Weights of a small transformer language model.
Architecture: LayerNorm before each block, learned positions, no biases in attention or MLP.
MLP neurons of a small language model. Each row is named by its layer, matrix (up: input weights) and neuron, and shows model dimensions 560-623. Each number is 200 + 30 x the weight over its row's rms, rounded and kept within 0 to 999.
After each neuron's rows, "fires in" lists the words (lower case) most often at its 100 highest values on Wikipedia text that the model never trained on.

L2.up1322,228,196,200,203,161,214,171,185,180,198,183,214,214,221,224,183,212,231,171,276,239,168,231,179,197,154,168,194,157,253,185,218,229,235,200,220,183,189,162,200,239,163,190,187,190,175,242,184,193,217,244,244,173,224,137,213,180,170,258,212,182,218,213,171
fires in: "of", "the", "with"

L2.up2679,208,196,254,204,139,221,216,205,224,230,195,206,127,215,179,212,170,231,286,170,144,257,189,246,149,257,235,240,212,201,191,186,220,204,218,190,192,201,197,282,251,185,268,162,181,199,175,237,158,198,156,196,215,259,250,221,229,202,207,193,234,154,193,199
fires in: "to", "the", "but", "a"

L2.up772,193,275,201,198,210,195,180,235,190,166,225,171,204,166,171,231,184,194,247,249,218,188,223,168,194,186,168,235,172,156,192,171,217,235,152,219,220,239,238,239,213,251,133,188,182,216,188,156,217,209,235,139,249,210,197,206,215,202,234,170,160,211,220,239
fires in: "same", "final", "whole", "not"

L2.up814,175,184,171,171,217,167,202,201,219,218,174,221,200,191,173,196,197,243,210,244,204,171,212,184,237,209,174,204,207,213,164,260,232,264,234,212,164,137,176,169,200,192,196,238,235,164,263,182,155,169,189,202,213,172,186,260,209,217,216,221,212,199,180,158
fires in: "and", "that", "who", "named", "of", "the"

L2.up1922,204,190,140,233,211,197,152,184,257,181,221,207,219,186,192,240,207,169,205,216,251,233,271,200,168,208,169,205,198,180,181,198,203,208,216,225,143,152,198,183,235,167,156,222,228,182,259,209,177,186,279,217,171,199,176,169,163,218,208,222,180,252,200,159
fires in: "that", "which", "based", "living", "usually"

L2.up2388,192,217,145,279,215,148,218,184,230,177,177,225,138,222,186,230,215,156,167,159,200,250,238,186,259,232,243,164,173,177,270,191,166,189,172,161,143,201,171,186,153,215,187,203,189,226,224,201,154,258,240,212,273,267,194,237,214,196,247,163,204,219,206,189
fires in: "also", "only", "later", "most", "typically"

L2.up2098,171,233,184,199,179,215,239,206,160,193,219,167,179,217,174,181,174,96,184,184,185,209,195,231,207,163,247,224,239,220,249,209,199,222,172,240,229,175,162,171,188,255,197,160,189,143,226,198,187,176,150,236,189,181,208,253,170,176,153,216,238,227,205,177
fires in: "by", "the"

L2.up1533,229,238,193,204,214,241,163,206,224,192,186,176,144,242,223,271,197,194,183,206,210,166,164,211,171,213,215,133,204,224,197,208,201,196,238,207,238,208,224,216,161,179,201,171,185,194,112,182,190,163,205,195,227,188,196,210,201,223,188,109,198,175,169,191
fires in: "that", "of", "it", "he", "time"

L2.up1207,178,214,212,213,245,194,251,161,272,184,191,201,231,193,207,248,237,203,196,266,201,168,239,226,244,222,226,174,247,211,205,190,248,193,233,224,226,212,243,274,178,219,247,178,217,223,237,169,146,192,205,188,240,203,213,194,241,175,231,201,187,194,174,167
fires in: "to", "the"

L2.up2133,216,221,212,162,215,241,188,190,262,155,168,159,175,214,207,166,175,167,198,129,207,164,177,237,188,220,134,250,242,231,204,201,216,175,179,197,234,191,198,206,178,160,176,227,179,202,188,231,242,223,185,179,220,225,153,185,263,161,230,203,200,253,238,220
fires in: "of", "for", "de", "uc", "uae", "cultural"

L2.up2244,122,185,244,223,169,196,144,266,211,141,133,187,214,232,226,182,144,204,228,205,174,183,221,224,222,253,216,229,202,228,190,159,210,221,215,266,154,192,235,190,205,152,232,169,206,211,263,199,171,185,258,236,225,199,191,239,234,171,207,216,178,183,199,209
fires in: "the", "anthem"

L2.up60,234,160,139,153,173,200,189,233,169,190,160,188,223,168,227,192,242,191,181,219,215,206,191,216,199,201,179,177,188,193,193,198,240,216,173,195,201,206,242,216,255,197,211,230,218,129,222,155,176,242,190,140,150,204,190,221,160,196,212,239,186,189,158,223
fires in: "of", "many", "most", "by", "more"

L2.up217,177,219,227,184,175,235,227,199,148,171,169,213,155,228,221,160,143,167,267,242,197,230,266,172,205,172,207,175,178,192,205,164,200,240,233,206,163,232,187,182,256,181,194,182,203,175,229,184,209,205,212,190,280,186,194,197,176,220,191,167,214,213,162,181
fires in: "many", "several", "various", "all", "other", "of"

L2.up1266,164,179,167,194,190,176,222,215,175,225,206,220,259,148,173,217,177,187,177,174,164,236,205,192,145,193,184,221,166,136,220,189,246,208,176,242,190,156,220,188,203,202,188,198,219,200,210,237,167,188,178,238,211,219,247,194,232,185,162,203,222,190,224,232
fires in: "to", "4", "without", "the", "with", "not"

L2.up1371,213,168,163,159,184,262,164,248,169,142,146,201,193,252,149,165,188,180,195,189,167,186,216,236,235,216,219,206,201,230,187,197,189,203,197,226,197,236,135,201,201,161,205,161,174,206,177,128,195,202,217,195,191,237,226,238,271,174,154,187,191,236,192,235
fires in: "to", "the"

L2.up1169,217,208,176,197,209,233,256,251,181,212,192,248,183,279,236,183,185,182,173,192,161,192,241,227,199,148,195,238,241,217,174,160,214,170,194,259,175,173,186,231,194,178,145,187,192,201,230,224,185,232,156,165,221,209,301,176,166,253,196,193,211,244,161,209
fires in: "a", "the", "of", "her", "to"

L2.up1690,220,213,174,153,186,202,166,206,123,223,223,205,192,227,174,167,162,180,221,139,140,168,190,230,221,252,150,179,195,232,223,249,244,155,155,227,169,171,155,193,187,194,180,264,212,203,223,229,172,201,170,193,203,178,187,204,141,216,134,264,200,227,192,181
fires in: "of", "by", "cast", "the", "castle"

L2.up1606,234,193,135,144,177,232,205,152,148,192,196,226,110,161,275,217,211,232,235,184,224,163,221,221,160,184,227,194,149,167,233,176,190,169,229,200,165,217,204,136,199,187,197,172,245,179,150,221,154,210,229,196,249,210,206,200,216,184,226,240,179,229,227,196
fires in: "the", "all"

L2.up670,157,201,223,197,214,191,163,230,197,245,220,206,192,221,210,206,216,198,180,189,164,204,202,186,214,208,217,172,209,223,189,223,208,175,214,210,223,165,181,214,244,163,224,215,198,210,228,165,241,167,210,218,178,206,209,181,202,150,183,200,221,171,158,186
fires in: "of", "the"

L2.up2323,179,214,178,183,154,187,157,208,174,201,228,208,177,250,225,197,188,162,208,215,229,221,140,234,142,233,200,227,201,177,204,218,200,190,234,222,226,211,227,181,213,214,157,225,205,217,182,184,206,133,148,141,184,166,195,195,210,207,179,146,178,138,189,209
fires in: "that", "out", "write"

L2.up797,209,219,132,216,138,189,179,141,238,141,249,188,204,256,259,187,118,252,201,157,216,172,212,161,154,214,163,220,188,213,297,219,240,178,163,255,166,133,183,217,192,208,223,199,184,189,192,207,180,202,248,204,207,200,230,204,220,198,193,200,190,209,180,225
fires in: "de", "of", "s", "stakes", "for"

L2.up1726,172,170,164,208,162,201,239,201,177,189,225,200,239,242,235,217,252,206,229,199,206,214,189,267,241,138,193,173,219,167,140,209,182,171,199,199,187,216,147,240,260,216,254,192,186,211,223,200,197,144,222,185,193,213,175,186,234,242,151,251,164,186,214,144
fires in: "was", "were", "are", "is", "they", "first"

L2.up2472,205,250,249,219,180,238,210,165,197,222,171,180,133,204,158,252,188,170,142,226,144,215,197,227,250,182,169,210,200,195,191,162,209,152,222,204,168,169,218,174,223,188,156,180,206,150,226,188,205,219,205,138,197,228,192,200,178,187,152,226,121,217,191,216
fires in: "the", "of", "cm", "her"

L2.up1612,189,251,231,154,163,226,200,246,177,149,218,209,192,225,182,177,181,244,172,215,207,138,250,176,192,157,171,176,195,191,178,190,167,200,205,204,170,195,244,221,207,224,185,153,196,210,187,216,198,166,241,163,211,211,203,195,214,236,229,212,219,181,178,209
fires in: "for", "the", "to", "on", "in", "about"

L2.up83,191,167,184,184,247,223,218,201,178,181,209,197,240,218,156,236,209,178,224,204,226,246,211,237,195,188,152,183,225,163,183,140,203,216,205,229,172,171,157,171,217,155,127,150,170,237,213,228,224,220,138,160,174,212,237,189,218,165,207,250,222,228,145,175
fires in: "where", "10", "9", "he", "95"

L2.up2530,141,181,185,146,229,245,182,239,238,197,181,165,213,189,251,215,188,256,178,191,227,152,286,145,177,249,196,244,181,177,178,186,220,185,224,190,208,244,181,209,183,184,242,116,189,234,196,240,213,210,155,200,194,163,255,194,177,208,230,211,165,165,161,222
fires in: "a", "full", "more", "for", "to"

L2.up549,196,210,165,232,170,200,182,188,217,157,135,218,183,229,163,228,163,232,226,209,196,235,154,283,187,196,182,204,247,238,224,216,185,157,194,255,203,177,156,199,178,225,191,190,208,207,170,170,223,230,192,157,221,219,189,167,227,197,233,217,228,220,209,229
fires in: "of", "the"

L2.up1784,185,258,158,194,195,186,238,219,203,202,180,172,238,219,233,181,195,178,176,242,224,225,222,247,203,228,151,213,238,189,217,215,184,210,193,122,232,202,116,214,190,200,187,185,204,215,216,207,220,229,204,172,194,188,226,194,180,188,203,208,178,172,167,161
fires in: "as", "under", "the"

L2.up624,209,246,197,197,263,237,206,237,175,161,204,165,195,229,178,186,157,206,189,244,211,245,219,140,199,184,231,188,195,191,213,130,210,194,198,168,166,181,206,215,222,225,206,190,173,216,181,219,182,163,178,174,140,216,202,195,228,224,178,201,175,174,227,155
fires in: "on", "in", "of", "mid"

L2.up1497,204,157,173,222,236,191,225,165,247,210,213,186,198,221,140,187,176,209,169,158,214,177,188,170,205,220,178,180,196,191,245,256,173,213,143,256,217,225,227,206,202,143,160,231,144,241,195,214,226,208,205,217,204,216,201,227,205,196,173,214,168,152,219,189
fires in: "her", "their", "his", "its", "heroes"

L2.up1934,205,208,179,201,185,230,169,205,218,159,187,270,235,183,220,185,207,233,268,200,190,222,229,169,203,207,216,187,223,219,220,210,200,216,209,240,210,157,227,231,219,256,213,174,193,203,165,252,215,224,186,193,152,240,170,202,201,155,168,190,223,253,251,170
fires in: "of", "faculty", "jonathan", "from"

L2.up2346,222,152,198,221,153,189,198,220,190,143,215,234,184,168,196,182,228,280,175,209,199,221,234,204,151,179,182,189,187,182,132,165,196,243,174,227,188,218,170,149,207,170,170,278,209,168,218,189,161,184,245,226,184,180,149,207,180,202,195,189,233,216,232,196
fires in: "that", "with", "rook"

L2.up1296,164,162,245,128,238,188,193,240,162,219,205,225,153,191,198,249,188,225,235,200,265,186,158,221,245,206,240,226,244,147,211,188,169,180,177,197,185,165,240,168,204,236,228,177,170,196,218,247,208,239,203,150,235,205,212,235,177,189,156,210,202,151,235,179
fires in: "and", "but", "also", "the", "in", "before"

L2.up482,248,172,181,194,217,188,178,221,215,149,175,222,208,133,196,211,214,217,216,178,206,208,194,159,169,179,209,226,217,181,224,204,164,196,177,210,202,235,249,213,216,200,221,173,224,191,206,235,188,191,224,206,181,215,251,208,220,194,243,162,189,204,166,231
fires in: "final", "finals", "special"

L2.up269,160,230,230,197,189,253,299,154,168,182,169,208,229,182,223,191,168,206,183,241,229,189,221,231,175,256,168,222,184,259,261,174,208,223,187,265,220,200,188,240,210,191,206,213,210,179,199,219,207,246,226,199,191,187,201,251,226,152,228,227,203,222,220,164
fires in: "the", "of", "elephant", "grant"

L2.up823,204,174,173,204,174,191,228,206,194,215,183,200,172,200,143,167,242,200,200,192,232,154,236,171,171,228,212,216,220,224,212,231,155,223,195,165,152,231,234,203,189,165,195,192,192,155,206,183,172,249,227,192,202,165,202,173,188,213,235,133,198,196,206,206
fires in: "the", "of", "couple", "ensemble", "these", "duo"

L2.up296,157,169,192,219,206,202,229,159,171,222,178,185,203,229,199,225,190,129,179,203,194,134,285,195,212,168,208,227,192,216,176,153,183,225,164,285,156,194,151,199,173,149,194,250,183,189,214,230,216,200,166,226,155,167,184,133,207,249,261,211,239,183,206,172
fires in: "was"

L2.up2186,205,183,216,175,205,244,180,213,152,146,225,163,194,166,179,154,242,178,141,157,201,225,204,236,201,183,235,215,148,148,172,156,222,260,208,255,216,218,178,226,181,145,228,145,221,202,193,188,190,232,166,181,240,182,255,207,239,226,222,232,183,145,157,213
fires in: "4", "3", "5", "barbara", "3rd"

L2.up697,171,239,238,197,210,166,183,153,195,204,197,158,168,209,203,193,175,187,196,192,210,209,170,228,235,210,177,205,195,136,246,202,224,198,206,262,241,170,175,227,232,152,195,183,203,180,178,223,214,179,162,239,228,240,232,164,196,207,172,194,180,176,172,243
fires in: "the", "his", "theater"

L2.up1284,213,228,179,200,197,194,234,203,249,238,180,207,219,237,184,198,185,164,229,177,230,155,204,220,207,191,132,161,229,186,224,171,189,225,224,195,256,205,198,170,194,182,240,171,190,260,205,184,181,220,215,179,171,212,213,190,163,221,203,243,202,213,230,111
fires in: "was", "is", "are", "were"

L2.up723,195,219,230,182,200,219,256,273,187,186,215,188,243,219,224,245,190,222,201,228,147,251,224,208,203,195,173,203,153,202,195,225,199,208,226,218,211,198,219,177,160,207,226,238,166,211,223,225,191,218,199,211,219,228,162,209,198,137,173,201,203,202,176,171
fires in: "and", "a", "to"

L2.up660,214,237,170,190,204,247,153,200,179,271,211,178,203,170,226,159,184,197,192,141,219,217,175,179,190,137,159,224,248,209,235,209,197,238,178,264,185,184,175,224,196,165,207,164,247,224,161,200,181,199,143,185,173,213,232,215,145,229,181,201,186,158,210,212
fires in: "s", "their", "of", "his", "the", "its"

L2.up2290,227,206,216,183,219,243,238,203,192,170,203,222,171,128,180,225,260,215,204,240,252,158,180,224,186,191,193,229,236,200,211,265,170,246,160,167,206,180,220,162,179,157,129,216,201,184,187,199,130,254,249,161,277,191,280,209,196,204,176,242,164,193,205,186
fires in: "division", "round", "ward", "region", "district", "department"

L2.up158,174,209,139,204,174,219,217,207,211,240,169,162,182,212,219,237,204,237,211,159,127,181,213,235,192,241,179,205,162,189,207,174,118,200,238,211,192,274,170,184,218,105,170,197,134,192,229,186,205,188,219,218,170,178,190,160,160,211,168,205,172,185,178,188
fires in: "were", "are", "be", "was"

L2.up1317,188,260,167,212,221,143,252,247,220,181,256,207,199,182,168,191,165,168,145,235,180,219,195,193,231,193,245,241,121,220,242,252,181,221,189,150,176,223,179,191,227,172,157,171,199,227,204,281,248,184,204,151,192,197,202,245,176,159,198,165,228,151,169,233
fires in: "second", "seconds", "missions", "valenciennes", "third", "miss"

L2.up422,187,274,244,142,178,200,239,193,183,168,162,210,218,206,230,168,170,164,222,190,189,202,216,190,172,192,218,176,194,245,212,236,217,186,192,192,159,180,223,204,283,218,221,172,192,187,193,204,212,163,187,229,192,180,248,148,216,193,170,172,136,202,190,206
fires in: "by", "animator", "the", "at", "running"

L2.up491,216,194,243,188,211,204,184,175,200,171,156,188,239,210,204,190,189,209,211,172,153,188,214,215,155,215,204,215,220,208,242,182,205,132,186,189,239,199,118,200,156,184,194,184,172,225,168,194,181,220,230,195,146,215,238,152,248,210,192,182,217,228,192,218
fires in: "on", "the", "onto", "via"

L2.up1220,238,212,286,197,187,205,207,172,195,167,154,172,200,254,204,179,243,229,205,297,237,170,189,243,225,188,194,199,256,256,187,203,140,146,216,245,186,221,173,177,156,191,220,199,232,199,202,198,186,122,190,240,178,206,132,207,188,145,236,248,233,210,248,175
fires in: "of"

L2.up80,165,203,169,206,266,202,176,233,178,187,185,205,211,156,242,224,177,154,214,179,247,236,211,216,175,182,193,201,211,191,130,180,165,203,193,235,179,205,196,186,218,191,213,238,192,174,214,209,173,198,190,169,234,212,192,147,209,213,194,180,227,215,200,166
fires in: "who", "which", "that", "was", "it", "he"

L2.up2609,221,227,217,174,204,220,178,194,216,213,213,219,194,204,170,224,202,244,231,235,224,245,206,238,217,191,191,208,169,196,175,163,181,264,156,234,131,205,192,135,239,174,208,200,163,237,239,217,178,208,254,203,240,220,134,184,208,179,148,203,224,197,225,220
fires in: "where", "he", "which", "graduating", "before", "whom"

L2.up290,198,209,217,226,181,177,168,243,275,150,225,187,171,155,163,236,204,218,172,147,188,181,196,182,203,217,169,153,215,245,193,189,164,194,168,191,202,177,187,167,209,183,189,193,194,148,225,204,232,216,192,208,183,155,195,214,202,183,164,210,213,212,201,220
fires in: "to", "after", "by", "for"

L2.up2684,193,231,179,246,165,198,218,157,161,180,260,149,229,243,151,211,186,219,235,221,219,243,160,169,230,206,172,215,176,193,187,210,138,215,199,147,232,258,203,226,216,216,175,217,205,172,228,180,179,234,166,200,257,165,204,200,205,234,202,175,151,218,161,189
fires in: "made", "make", "making", "qualification", "getting", "votes"

L2.up1102,185,221,234,198,191,201,236,270,189,187,231,220,198,232,191,251,229,209,192,222,174,172,235,261,189,198,217,214,219,199,222,215,133,176,183,181,146,208,229,187,187,184,160,168,183,180,145,179,183,270,159,162,232,158,163,231,194,168,190,213,184,143,183,215
fires in: "and", "even", "as", "well", "including", "the"

L2.up2376,180,201,233,197,185,207,142,200,237,187,225,185,214,181,234,221,206,214,187,216,197,262,171,204,222,176,197,227,216,166,234,151,250,199,269,231,193,210,240,193,204,148,229,193,218,182,162,175,271,187,136,206,162,214,181,154,189,157,171,211,182,179,196,234
fires in: "the", "his", "theater", "just"

L2.up1999,221,254,181,195,197,227,207,242,218,200,185,194,222,167,194,243,164,154,246,228,195,216,213,263,188,237,176,150,217,227,204,272,153,208,187,197,186,190,209,261,168,244,192,170,226,235,187,190,196,191,238,159,230,163,161,172,229,255,233,190,206,214,215,232
fires in: "out", "home", "up", "again", "live", "further"

L2.up285,197,155,166,164,189,279,244,202,131,214,232,178,177,260,146,135,192,230,213,235,214,149,187,235,252,198,215,187,215,162,203,205,213,208,159,171,234,220,172,182,183,149,192,207,174,186,231,185,225,212,189,170,219,222,198,154,167,205,191,177,192,142,157,241
fires in: "both", "her", "his"

L2.up719,127,216,168,164,142,208,254,252,231,193,213,138,203,217,227,236,154,220,231,262,194,199,219,145,184,193,195,158,187,234,208,211,255,173,191,179,239,183,184,212,218,213,219,180,177,254,236,200,187,230,179,158,236,198,211,246,202,180,210,221,208,208,209,195
fires in: "as", "than"

L2.up2298,209,233,267,227,186,177,249,193,246,197,220,165,246,121,154,226,194,208,192,225,226,202,216,210,220,223,224,206,155,228,214,167,192,214,221,172,203,232,198,248,275,243,208,151,192,186,193,189,228,162,225,214,162,207,222,181,229,195,271,253,203,212,185,164
fires in: "to"

L2.up2430,201,212,231,188,221,198,211,202,203,147,230,181,177,214,202,158,218,239,171,180,167,152,177,119,227,220,210,201,209,175,184,189,183,201,222,167,179,193,155,184,209,158,214,194,181,178,193,185,232,167,217,237,176,270,231,187,261,183,169,165,216,207,186,181
fires in: "to", "the", "by", "into", "via"

L2.up2156,170,218,174,144,211,155,228,170,211,133,243,163,197,163,250,168,110,208,188,247,200,200,228,186,212,214,221,223,205,189,223,200,180,208,173,205,233,163,169,174,160,229,235,211,155,243,240,183,166,248,166,179,151,216,208,177,202,212,157,237,225,216,164,177
fires in: "the", "qualification", "of", "by", "after", "their"

L2.up2605,166,169,199,252,219,201,168,173,184,216,202,228,171,194,159,158,198,205,207,218,180,207,244,192,208,154,205,227,166,204,160,167,193,191,131,204,175,168,171,183,190,227,196,222,216,188,170,185,169,145,283,198,231,162,208,173,148,195,184,260,195,168,200,128
fires in: "that", "with", "aired"

L2.up298,178,191,248,231,186,230,171,200,233,194,193,228,201,211,175,212,183,146,231,187,189,156,183,188,169,229,184,213,152,192,153,176,207,215,171,190,275,242,184,223,203,144,224,196,171,213,210,183,251,181,188,221,206,227,216,201,245,191,172,187,210,215,173,246
fires in: "the", "in", "by", "of", "with"

L2.up2350,220,195,178,199,203,260,203,234,223,139,190,204,262,210,192,237,203,258,239,218,228,198,240,202,247,227,207,198,140,185,208,193,188,179,227,178,175,219,184,232,214,187,183,200,251,239,165,184,187,227,230,162,247,183,244,253,119,176,242,187,188,198,192,182
fires in: "that", "which"

L2.up2192,213,226,207,252,196,192,152,208,181,164,216,186,251,197,171,180,135,126,191,226,193,204,200,182,189,218,187,228,239,173,119,198,186,212,201,249,149,188,230,230,202,162,162,147,227,216,190,189,189,170,196,223,233,143,194,190,185,212,215,181,200,227,173,253
fires in: "of", "the"

L2.up1138,179,201,180,207,198,192,158,220,215,174,225,117,211,232,231,192,152,152,183,190,171,210,192,205,210,242,184,178,232,260,206,215,204,205,202,279,209,202,166,209,195,221,239,232,194,218,211,246,244,172,205,208,196,217,168,205,232,178,229,242,174,232,199,154
fires in: "of", "the"

L2.up81,266,288,235,199,181,192,162,247,218,166,163,182,193,178,222,158,183,206,168,238,144,209,215,215,207,191,156,167,207,230,169,245,157,204,188,201,157,210,194,175,216,198,176,135,162,197,178,242,197,172,248,199,193,147,207,237,233,196,169,161,164,234,201,172
fires in: "for", "where", "of", "the"

L2.up128,131,193,193,215,131,183,188,213,235,242,228,155,211,186,208,170,162,206,179,164,226,235,219,215,181,185,221,193,201,178,208,171,238,188,205,220,188,210,232,166,196,231,166,205,205,194,210,200,179,201,151,227,244,186,244,227,236,196,218,193,226,218,221,194
fires in: "to", "also", "we", "by", "they", "a"

L2.up1333,145,159,155,222,185,177,198,213,238,213,196,222,189,206,245,221,191,221,254,140,196,191,152,247,209,160,167,176,193,204,154,226,202,212,233,258,290,229,127,177,185,181,214,197,205,178,196,285,176,173,242,210,154,166,200,172,243,173,181,167,205,171,169,183
fires in: "were", "them", "are", "those", "meet", "was"

L2.up1174,220,195,245,246,197,188,232,198,179,156,242,148,169,167,191,220,165,205,237,255,174,254,184,158,179,241,200,203,192,174,183,162,155,248,246,185,211,207,277,225,230,212,201,181,221,254,211,220,208,174,197,215,169,199,219,213,212,237,252,201,228,196,216,125
fires in: "to", "gymnastics"

L2.up654,218,177,174,234,178,213,250,181,252,191,200,142,172,234,231,264,244,179,174,228,190,194,200,175,194,282,171,203,184,213,209,218,189,171,191,234,236,184,162,212,208,180,221,233,208,231,236,188,203,193,259,162,177,188,162,180,214,170,172,213,236,183,199,215
fires in: "the", "following", "next", "that"

L2.up1344,119,202,240,156,164,189,226,190,209,127,213,164,243,238,141,182,182,217,199,223,164,164,216,217,196,180,167,286,263,170,270,192,201,253,162,196,177,232,171,232,217,207,195,189,241,168,171,202,177,227,148,199,213,188,239,182,203,233,198,187,214,222,185,181
fires in: "made", "as", "make", "making", "makes", "how"

L2.up62,110,188,254,185,209,251,189,182,209,175,130,176,194,197,160,163,196,268,260,171,196,174,180,245,182,222,163,212,201,249,194,190,155,224,212,230,212,211,168,136,127,229,243,230,185,160,192,186,173,226,203,191,182,141,251,193,200,176,183,187,215,149,210,208
fires in: "been", "be", "if", "those", "the", "was"

L2.up780,186,182,129,186,180,178,232,204,251,245,230,243,198,206,200,207,164,180,159,181,247,199,228,233,203,182,172,284,170,197,228,176,186,233,196,207,193,205,216,176,258,169,174,168,208,162,266,239,163,231,226,151,206,217,227,231,211,187,173,228,185,217,142,211
fires in: "after", "of", "2020", "2010", "malcolm"

L2.up1020,190,254,256,207,255,163,264,215,178,174,199,183,199,184,182,153,236,217,220,202,194,256,187,164,192,176,222,214,193,168,200,200,171,236,253,226,177,211,267,207,230,213,191,131,251,218,192,205,199,209,206,241,157,212,209,241,152,214,231,168,207,211,198,184
fires in: "would", "will", "can", "help", "to", "could"

L2.up2443,180,178,229,173,165,276,193,216,197,213,250,213,231,207,198,189,219,195,237,232,202,189,188,176,222,220,186,230,190,249,152,221,190,228,208,261,267,214,227,223,245,145,204,216,158,201,187,200,231,208,175,191,170,244,197,228,207,188,181,186,227,168,179,226
fires in: "that", "it", "him", "died", "which"

L2.up770,210,220,227,261,227,190,196,181,192,181,221,192,207,165,210,153,176,198,175,197,197,204,233,199,152,229,181,197,212,164,211,205,145,196,162,172,203,198,171,183,203,178,184,188,208,172,231,201,207,146,215,236,204,190,188,193,170,141,186,205,235,178,229,217
fires in: "by", "the", "in", "a", "on"

L2.up1252,220,248,212,164,160,195,238,203,216,228,191,247,163,192,134,176,168,218,221,225,246,152,157,215,184,229,190,208,212,192,152,200,167,231,225,214,237,190,235,192,223,191,174,152,210,200,257,214,244,204,186,145,201,180,177,190,180,245,196,170,225,213,196,223
fires in: "of", "with", "the"

L2.up45,185,183,196,213,179,171,194,212,184,197,174,198,239,224,177,300,231,211,252,194,235,156,161,203,197,166,202,240,195,191,214,260,165,215,188,193,159,183,250,201,204,229,208,160,245,190,194,198,165,206,179,201,160,167,180,204,155,209,232,217,186,165,144,222
fires in: "is", "that", "platinum", "be", "was", "ratings"

L2.up1041,195,213,222,168,253,186,186,178,188,172,234,197,173,237,220,194,231,257,254,206,168,200,280,182,191,197,282,196,227,179,184,176,227,187,209,220,179,150,217,196,234,196,178,166,184,215,182,219,206,220,185,215,162,278,184,216,200,178,162,175,192,176,206,178
fires in: "in", "of", "championships"

L2.up2455,174,227,186,260,162,193,200,272,156,179,119,224,215,194,182,217,210,218,201,266,227,173,238,214,128,230,202,261,198,176,201,165,190,176,211,188,184,235,205,236,183,201,155,124,128,224,162,186,253,150,145,174,152,238,221,195,207,228,226,167,206,198,186,135
fires in: "to", "into", "through"